Weights of a small transformer language model.
Size: width 192, 6 heads of 32 (3 for keys and values), MLP 768 tanh GELU, vocabulary 8192, 5.29M parameters.
Architecture: LayerNorm before each block, learned positions, tied embeddings, capped logits.
Training: a variant of Adam for these matrices, 7633 steps.
MLP neurons of a small language model. Each row is named by its layer, matrix (up: input weights; down: output weights) and neuron, and shows model dimensions 0-95. Each number is 128 + 32 x the weight over its row's rms, rounded and kept within 0 to 255. Numbers have three digits each.
After each neuron's rows, "fires on" lists the tokens most often at its 100 highest values on Wikipedia text that the model never trained on.

L2.up192:170122140093155136149139154176078209092064106093123179139128134133166104188088144136086092168161110126139141140150175129141131144147144155215115097102161130182129091120102145159154171107097143124072093095143154124169161132118115081120134146152144078113124157110177121119144173179093123104
L2.down192:133157159141150191113181133176130171114103070122142112166104154132149115193055100096113095130149132139100159165193107137116103154177120107136208117143137114168074113131123095167200105140093113137157095131131195152136147065104108076102169133123221139115133079121151170063131132152092103119
fires on: " was", " were", " had", "\n\n", " has", " would"

L3.up189:144145177146173220148121136140092135180082154093132136144166182161145080169095095119136119150124125117174169102153166174154125103090130120173119120076123162149109065084131059146150149161139098086118116152125220068107130114156140160116136105139129103151097143127127139094140131148115162149
L3.down189:071068097176128148087122147141142102136129148113096113128177163154126122127155139107103127167159156124160138104115088138134074113146113197060207179138106117104147147060059129189236137125079099132066128164116138138092098167130165115128149087141131114154128079143076123064094097135146145112
fires on: "g", " =", "th", "\n\n"

L3.up644:104133123244188143151107146126147129136093109096034110111092180197134107174151109103115111162137100144127197082149109078170089091133124087094078131155125098117195146172171112156138106156180132112160095154144186158075053129105121108143122176148134099132074129113177146132154120132144137116
L3.down644:140137130179082108135125169127165079196142135043111107134135118068133122107120106153105150123150131164164099159156127103113093155096133153108044162157144129081057145145110121105122158074097100140134177121104164137121108141178159147125118156147092060118139142119149151142205139135154137125
fires on: "ed", " to", "ic", "e", "ing"

L2.up452:114161108183099129091146162145142136093110076132161170163092161168132131139149078085133108129131083169104110111176126118171094124080120136100088116129133179168151179121162137123194185128096085124110159121135201085080134138080117118131160090149172040121051112132116161107108180158135145137
L2.down452:141140161090129101127163080181114108133112129188162106146100081149093155129174110092079060088113202093117166121132123085108160093112119148193136163104158169147085132111115197099076093147146131166175143119124046117156168156118127149093155101125069084201108142092114156105207134076093140147
fires on: " No", " no", " or", ":"

L2.up387:159127109169107176125106219073112170096109158060144116131062144219158162113097095116168126155173123114148122125168119107090109142121191088148109136128172111121161108114138138185120171100132122139143130167127153096121106155151174195093123177187105068126162172138216118140184127152166127131
L2.down387:170130164162125159104126102111109142138098137153179133152140122082190159088167180183174094132108109075131151103138116158132121122087127062087084103147161121154145073108125124116123145105106080120144134146102125129130145213109148104040136138117103094058182113133091106103168168123134113131
fires on: " not", "ly", " never", " less", "ally"

L2.up214:123119097132194109085084097126082148109103110113130147101088170121146142116117151070135085125120142134097090160142149193146123142101212110097133145181116082136144053116117109143143083121048067060082140160149141201143128127114133079208169126114138146182156181123136115073148162159081140091
L2.down214:121120099165127137129072122169087151170083141205116076147131180138094132241139136156156202165099131094090095158133072059116105070148068154144147114118068120117166160116151141165183095137135134203144127106128152085109125122076142119128116149140151136118122117124163132135165108098198124158
fires on: " D", "S", " L", " M"

L2.up744:133148126140178167148109178174133179093146175086123174063114113175178122083093095096118042155233072107109170157150199107112150170064132119145104150129156181153150067099157120217093149177147148120159099084102134147125081164143126118123131100120136130137129126094181185156113143159120153100
L2.down744:068119117094085095122098113032110086162102120166135111130160108159101192188161125149201184085115111177077090139089108200123111104112138127092097119140221130136175143167083094103163111156159127173113127143107107139173141053117133077096081151132136134154101068129138176146095162084187137168
fires on: "–", "In", "-", " |", " In"

L3.up502:110111186141149138185094216141113174087050117076058161118143157124123126150083093102070114140183102118131124133134142158143110144078157171131110132090086124177137118126081143112099196116121139131133111098123196141116099164140143137127168139166160089119118104125112141148153133184118125067
L3.down502:123151125127150111097143136150110173151114061171109128136133107123104137182126175111129153123154118101179108135177068120147135135113075147117135113061061124128133122115094119100155158118119129160114119135150160128191171113122119136063153132113133143123131103116170160143179111078105098063
fires on: " has", " res", " co", " had", " conf", " mo"

L3.up503:150196098189072132090125094185124121134193131091112157137156137122129088123147116106177115099106189112118126151201092170186098138146145108132122160079084112086121142104112074154095158097104095123066124115114137142126149135165149152168163086142149148151146174163143127083130153135100151168
L3.down503:128076175157137129112107154192106172076148172158158189150121140138132178150140082117168158167123089099130116109124167079122168117149103113109133071128067106145099190129114117106122147105037117120154121082156073119162103192118122166121162140180175163134024119109125073172134124136113141091
fires on: ")", " Ad", " Di", " ad", " di", "\""

L3.up437:189075142127146113098147176137095113146101131118121195172129159133144110133088091106167103107196077131145106093116131148133118114175186145155148163087107125081116099136049119129170139135138109092168111109120161159133064144113126103166148141142139112124110201117173084087133191129129125085
L3.down437:076059166128138129126139132124100138148121090151114092188106111165189162088144089099149130119076153081158141168127113114192125156139092127151189096177147121150124131170101102069085103137149074102063068112164134137138150158171161190075137156165111110118066111154124185145131096113148140136
fires on: " $", "[", " Cu", " non", " Can"

L2.up109:167133046140107146134111170144113210072090114086123095151081176112131145129107098117137121162169166125118147126181118103110104141160161120092098096112123090107176102134120135170111134089099111122098092136133155126131086213158193138100130149157158110134135148116210119160206111126117128146
L2.down109:185114104113118180156141109169127158131087125141138087125097143059149174141150161072121096124068061159083166131091127178110110094113160085115064128120133111152165100115100126090176138109115115102114136145111145081159108170101205145132179149142160101084108077149151175137183155122163128127
fires on: "ly", " often", " generally", "ally", " never", " already"

L3.up266:180187152115096183117160133096123112143118144065083162107175153154146093128138119043088063162146146129158160186155199106091085098073134138149119125135150116097177095111109174067162148155097125133158169128112211130141111102097123082146150145158143114169110142089161164140129163170099147125
L3.down266:104113081111114119076067122155132140149170150139148131168126130119151154144155176124123151116110115114142173126168147155107123143104105170114164113161116149171047136125146149102143117164104129145152098127127105083122151126109098166162129145090089215081145123201095132125083147128115127064
fires on: "\n\n", " an", "=", " inc"

L3.up397:161110105168101122164104114138148200101163101116084209137119102133151138126088146101145120146189191115076111101227151168122144170132147160150125080133138158084173164131119113140140150122080100127143091135103143155094163126152132088148135124195201097184125160115115117116099170158105128121
L3.down397:143107155138161109098086130128163051135142109147153083141082121135108186152109108114109114114177164127183146131100147031094113073153058100152112146108119123145060187101105158192172111092104158106117118136127121062134160091107117133057138120129116157115109080113129145155058087106168145168
fires on: " Ad", " ad", " ch", "Ch", " gu"

L3.up97:112116168248128143161131086118126132118118125128101113114152111117144186199165115146120108173140107109133191096163164134117121096084146127161088058155057160071144153116155149132123128098159132106153084125173166112115166113120157122123073145109137100149149188104137166130149112123165143128
L3.down97:145137133092109127134098096100180133101132143131044145093165112188174036088085127136068068174109167061102124182112154090152136132162136147109065156110094049116116106179107159151119117126099161158149113163074153163114083115142111142135137166116115117095182122121102146142149107174103120126
fires on: "ing", " of", "s", "ance", "e"

L2.up164:085151099078124146064130185115122111146161140172095225106095151116166071150079062122107102136123134106091165128174165096130138138116103127126112094117194160123125071123146110126111175100147176137047179118154121082118118107145174125128139098163174117060136150152106175108099200114161136125
L2.down164:089092111117154134099150129161140154179103141121111145132167090132133131155144165108106085109102128159207131122152124178129116115156154126083073158104137086188130158138076140129092058140134123169119133107093073097125120192124147113172140133151093106076122115119142092161141134110081141106
fires on: " the", ":", " per", " Des", " Ne", " Dun"

L2.up666:114138099116139158139135138160133145165088110104092168053106122153125110111131084119119111123149098105148144088152126145139129103152124138122116130134117076105161125106173123159084130092115151129162126117118112128149148162111107097149166162234141138088139180113199134130190149182152135150
L2.down666:161115159150169145185151118089093130158097088200178095105130094151099157154101121146125106143122151079108135061140172124114183077163064069127188045168095081095133149160138106147065117103131076126148184121059083129170114111128100073137135133087164126140107103153130154140160102155108144066
fires on: " L", " w", " W", " McC", " un"

L3.up198:156120123158104151145095137106115090113120110093107186125163186123135108175107126142139088131096172141131192161160191158123167187154143136135102150116105169154105068142028077134150197132099138114069151152132145105167095139101123056120130129128157045135128169152123216101129186082114146150
L3.down198:097106084096126135099134145125169165121120125134104094144144119153084146133103089091113113165054147118073043128126127172140174159070138183082178071156151171137141122140102089108098119115134126140149086048103133206140130124123149164140151110170187114150132173131138162131100152127126169145
fires on: ":", " the"

L3.up614:154160054146093120171144131127131163119134150123103114116147175122122164061139152142114096167130143087150153141140111135085106160064142157147098112109144139131157147159084190195152223124083118127047186147132113144123077146166148151110100116137083093157122153098076203134163140143204159160
L3.down614:163151098073110139152106073086126071160120104111097086142182123145125060165121126060159145089202138086213082132140169135142148119110159147104195120059146153116165151118117131122117153116152161203147147108123119116062095099170140106078153122176153100087156136142164206102119166102128132126
fires on: " along", " down", " like", " up", " over", " out"

L2.up332:113137096124141095144133119067118149079148180099123117097146148186130121121097088082098083199129110061151161135125115115098100196112148170138086073115171184132140121171092141199101118136089166129123146153173159175143107121093171177117031160112144127155110113114163141164173124141148148117
L2.down332:135128160146107084125095141135121113166106113130063132098158106136100108184169128132084117087102126144120137194137112150137131116114102093147124102135144102171111141139091101101064126144169176159177106154109121123130155168130189139212096137084112114074150121153131070169138073050157144158
fires on: " up", " back", " down", " built", " service", " used"

L3.up598:126144096141148189117141090136113146101164165068066131104098165223131187136121062081102094138140146162161170149195096155118096099130158106087104068108155126135139123133115114126076111112143134121121094067130183175149137156082143187140099156148138146076138144126131147157160135111164130055
L3.down598:123145140148134156151111151179088177060118164104093100097144135160156170101098158101160127111165103146154186133138151181127113095154182067133145077120070159099117167116167127112103091131092074128128149128116119165183043123170088152172166101118130102040179159120134114125120093141122120098
fires on: " as", "ly", "ally", " south", " largely", " north"

L3.up756:165144135142097180134118182154130227073042094081154152117105164114123123163105158097146078078098172092137143144155142129153106150118186135144093138133138087155142102092055133173089157118107096033098141087157158120095146149122145130139141112200178099155154090154161128190114127148093152125
L3.down756:082129143164123136115147127156175129134107078147084133122092181166166099115134091099107123215113135111094139119144178185113134155181088141121190112120103057111106151138135139128133158101092120128036130092095121145109196172077108141129139068144139081121108191117113131123097215136156129087
fires on: " =", "\n\n", " which", " has", " had", " was"

L3.up572:116047101090164123077132100130083122127100136136117195144186112085197121127133166107148124100156082143094090157145123164093109088145188165129147168130114119200131059203139143183144145149133078158101138181119114124138079100108165110110160150189135135146091085156173106127136192134121148130
L3.down572:104110138102117110150098131149015136173126149114152116116126128066168142112134070161126116147062111181089119147046099153157121130127063106105090130093184128082137147108129094095157130110128158139125105087065174098152142132122148131133127119125156079151173082180161130142137134155230176150
fires on: ".", " H"

L2.up456:169096144142179177172119115176105158064113157120095175133121140166171083143109104124101107131162055133155146123131176106092100146130127192170119158149157076170079101140104098167147136180105115116144101122143147180110030090102125143188161119091132104097167131138110145146128140101131142097
L2.down456:110085136132200110143117152148134112105110160120089120133104117085156122071136168175140127129145114097124069126191103079153131129125112059136145105115097116118148190116096104152111100156134140155132101139119126169119067122122192140076108121085158127099083180137161122127132129152084140118
fires on: "19", "′", " 184", " at"

L3.up89:200115122141114136107084152107110201071096098091121105111124156158130093114116174062187105141126091056147143163143129106119118215149151133112101152115132147159117112125095102146151166182146098072111126083103112119143141152096168198114069130144140069136177095114196122161119113135128139148
L3.down89:139103142126146096144114160127192098118076127088136076107106102119114107123084127112108177124038099119089123116129088117136200092100171107111197127095134111091111075085188121163087145119106127115111115155136109117185151106198068169131086145137098139110107140156131155051100159071135146113
fires on: " |", " remained", " is", "History", " was", "|"

L3.up753:153144114142077123134095192216110165083084164089177165116061146072119092126095157108134129127142104148092125154146168150132144179148141130104131086121125095129106078077135132176203128124168140083103137114158101154162105225122131105061120076166108115112095127096153129138089144181091144146
L3.down753:121118108176127153139073172044136085130077111138151097117120153112102155144142158180128146134147143181118125138145090142102138162196083112131144109135134114121046095108132060136099133087126123101103124166096100176141133073161128164112121131098137169092076133158147082140083089068203139138
fires on: " We", " To", "To", " Cra", " we", "La"

L2.up371:129137154092204150108109185129088182137111136049082158103086159119152088160073131104117106180183116141151181122136162167113161119123150200135109168112157158170106059115141106132127083129132148118090071130125151140160115134096140149155149087103143175161093205101156141100165127132121152162
L2.down371:126127177088087159187092162169080108090150138108160093074089152138139123097080115121121069116188111130145095120143106125164083095117135168142166182088121167184148119135153148114161148151103110125163126099139138107130103135134162103149124129180084111102177187111118155098197118185128143074
fires on: " (", "–"

L3.up111:067103110126129134130139205189066133117112089141146152126123163118208096127125148115111148126176053090111150135149166132139129161142153225155119191069082122201078133156122106174142147088144110100141148205112137145167115177131152175125097165116164113121080131139126112090133146141130145118
L3.down111:101134069161142155119055073099091130114138159104115074156088149139087132140149077155121190153139088163126116121155104155132123159133108149146187102209149157088072170101108112096188121106113112094074128150147176139083119139091180115151147100156109052138175211116157137095106101121137146112
fires on: ".", " Tu", " Santa", " Gul"